From a checkpoint of a small transformer trained on Wikipedia.
Architecture: RMSNorm before each block, rotary positions, no biases in attention or MLP, untied embeddings.
MLP neurons of a small language model. Each row is named by its layer, matrix (gate and up: input weights) and neuron, and shows model dimensions 96-191. Each number is 128 + 32 x the weight over its row's rms, rounded and kept within 0 to 255. Numbers have three digits each. A neuron's up and down rows have the sign that makes its largest values positive.
Before each neuron's rows, "fires on" lists the tokens most often at its 100 highest values on Wikipedia text that the model never trained on.

fires on: " /", "oin", "t", "at", "over", "ober"
L3.gate263:141086110151148111166111109049137170126161146136162115102101101122111111119169070119137162169149054124119194132137140139119137072129075111162131197144186149125111133178142185148129122096193115109167099178139145178176101124094112084140147143108141156109123170187116098101138175089062095116
L3.up263:145165159161102122159147101103133136159110104091159117112148151158100200138135091133124159145168113102142100222084079157139148095090101174148102119103146146112159155127093100085122125090095138146145135142108088152130144102102100099137115117144152123146098128172127150107125100132184148172

fires on: "\n", " in"
L3.gate2191:143121114136087164058175171131138136154139176149076083112105168181101130136160145107112124146109124104180121081148187067179094137103189096123136135109128112088146131138172155140088120115159131157074157142125149160171158115094195128124149110166147090140089175083121120173146115106143127104
L3.up2191:179155147164127168114109146173124113173122140179163156153122126071067096186109117150176091155106119146150132156134160102157147164168131129122129144180134106184141153114137177138083088118151192164144161105160144153184139120105194086116113124132169153123107137104095086171130109077102054135

fires on: " of", "\n"
L3.gate2522:128126121094141157062155155124115130148115154127111180110139072146097128115168105086137142164098102096146066138090172142145142142136085114129067121110135122150101133167149137181105125125166156099169162127162094162231141098127106122136103135176173120098097116133160192169153142044181147163
L3.up2522:178180130204109174113096159136108094178137186129146150136170143152136064180119119103157078150134091085150146196192125152167120119108144157103115168119154203139110102156160167135143093137126161051139068134084110102129137083138131112113121122151147083123146155104113130197143113056111124162

fires on: " University", " United", "?", " Press", " Harvard"
L3.gate104:158049125119131096105099198159192187094061106112137111158081117112098176151112126149149112141170123159150098116127128140150153151139137156170092171135133133186147078164202182137086177084209140163055128197100131203173115047089110150135177108097077136138129128107121111170060148152082129107
L3.up104:109119133184142154137135132125219070146057091167108136115128107196117116128138135110109166139147092165152097094044167100147182113074129094107172140111139126138100181109110115132054132113074173164165124127132083149158067127175140167133141132119076163176138139149137171088126124137127133086

fires on: "\n", "a", " year", " American"
L3.gate3034:106143102130104138070118127108119144139158154172077127108130126152105121126109148109137165115145052180143093058096123133111129127092144133131109157123155081168088130111162111076123075118118088133059116102139148159167137095141200137133117131084119114156134088104079116206140141148149175101
L3.up3034:143093151150102118142144078110129102143161145136167129111133105128109045164135168093145151155145152166110072159108091122168095174146154117171076104121122090126169174172100119071123108089093128121116105134147124101160144118138161040143120183140122127098122126138098103114138134185091104103

fires on: "\n", " pre"
L3.gate2406:138175154105093172171114124063134180114191169148125127087176136115114123150078108180140099103034151081125134091158134106128127106151132130128111144083066108080155148114141133113142109136113143136101129116097129122161174075098168146089065119139151174102113160105098178174147094133163123162
L3.up2406:130146135124136109086130130140139128113121184100061158110215143152073144120144138100138125120155071086140096130139153132119153176116148100083111108152120094185148087124148173129070084136166124117167128149080125145205143146142106103147112119186135116150112126171074114130100104049171105131

fires on: "\n", " High", " high", " Low", "row", " low"
L3.gate386:111111215158095198092136173100122172102145179132153173186131100133120081102111127104114132115105132082116143075097158129140120140146114071113078169150057155098108091110144152135096118135113098179143151148106140088164135113177118134111149095184107103203131115147116197154098150124170168159
L3.up386:098089109069183117126098113126120132105117101132106118138119160105168130095160157135132071162131106088124158167117136177131103131121100114062111062111146184099160115100097118114132173116117125142100134175125100189101068110102108112120150126136159136103148135132185149085210166061102158064

fires on: "le", "'", "den", "k", "ber", "Ph"
L3.gate1489:101137104150113170149076205148182054112165096141133120152132080112198156162092118169114190154108172110091166151106123126110152081124137180160148109164145156180117123144081167120113111172169146117143086162170123099106169158072151179125142124151138112153116124152142128098082082129132127176
L3.up1489:138094110086082110135178122160109154072123141147138156099089102162177124100137133123127081130096164169110118087198171116130090143140150149143131069070130098144202136132157104099183148125157103077134102131141160140114122095070120121101129136118133045072119123093161173122178156104101098069

fires on: "\n", ":", "|", " (", " who", ","
L3.gate2756:130190144092086128115128103106134197182120104138162128120150105140160114079124080171110158107152094088143107098130172122111088171113170109111183176082151104086096152114153129159169123131161110128137162121096148125124148142150180149067105076145142136091096124098186148161162108056133098077
L3.up2756:172171148184176198150114129199137145129120086127119147146155121191132137153107098099136062137129098099091189112124143150149159145106139092137138092137125128136101128132178158136097127141149111130119083079135049146146115163101176122153153135170183122131155178095107105137161102085091127130

fires on: " and", "res", "sc", " sc", ":", "com"
L3.gate2290:115108206122105098079121098133099162104152152128108117114159159157038078111153133161124155106129095156166158140128126120074174166105181104097162102103171143050161142153162096136184110087108058106089091065174183094110189085122115073133115172191202154116133116144154142184097130109129129145
L3.up2290:141101158086141152185131156112138132134176171131086151148173056128111088098060071125104147115169072100105176124147127148134144151102186088139086108147070122101123111101173129117115125094078172120108104109127129138205118079113106145195115172149130203109146158218130142113139136132121105058

fires on: " Bo", " Ro", " One", " listed", "bo"
L3.gate2174:134090124096126118144167159197130192181139090116126142152149088181161167146160111118134144100083171115137151134130128211177199119137158160206118144114118108089099162140149110106129135125163111137129143100133163168116073115130137140125113137085143150150122062099118150110123124105134130100
L3.up2174:109061188172084124101165099106130153128125044065152105137131149150154170181184097102147121124065134166084130156061135092134155114152164140176110134135085088129103043156128098105124152163146143167112119097161115136145133173105150103097151106168140110171096133131131153089178119143099148151

fires on: ".", " and", ":", " :", ","
L3.gate1319:148047162130120099104169177116132133081164134169128127184128160126076143104120134092103123142116170136142150109166115172164168140152151109115110107112128114090133159186155076130099100113133061130121143084144185092154124080131122102135135171101156138134117167123168145157080126102156075087
L3.up1319:108081117124101141071158169129132112102136060130181171096137118085086135164101144085133074113126115080154162120108129041123157178115168159077070121121139142150112084088189143064118101164130152156158070100082150128137157157100121147182158099136079186080157174100137124138069127139164149144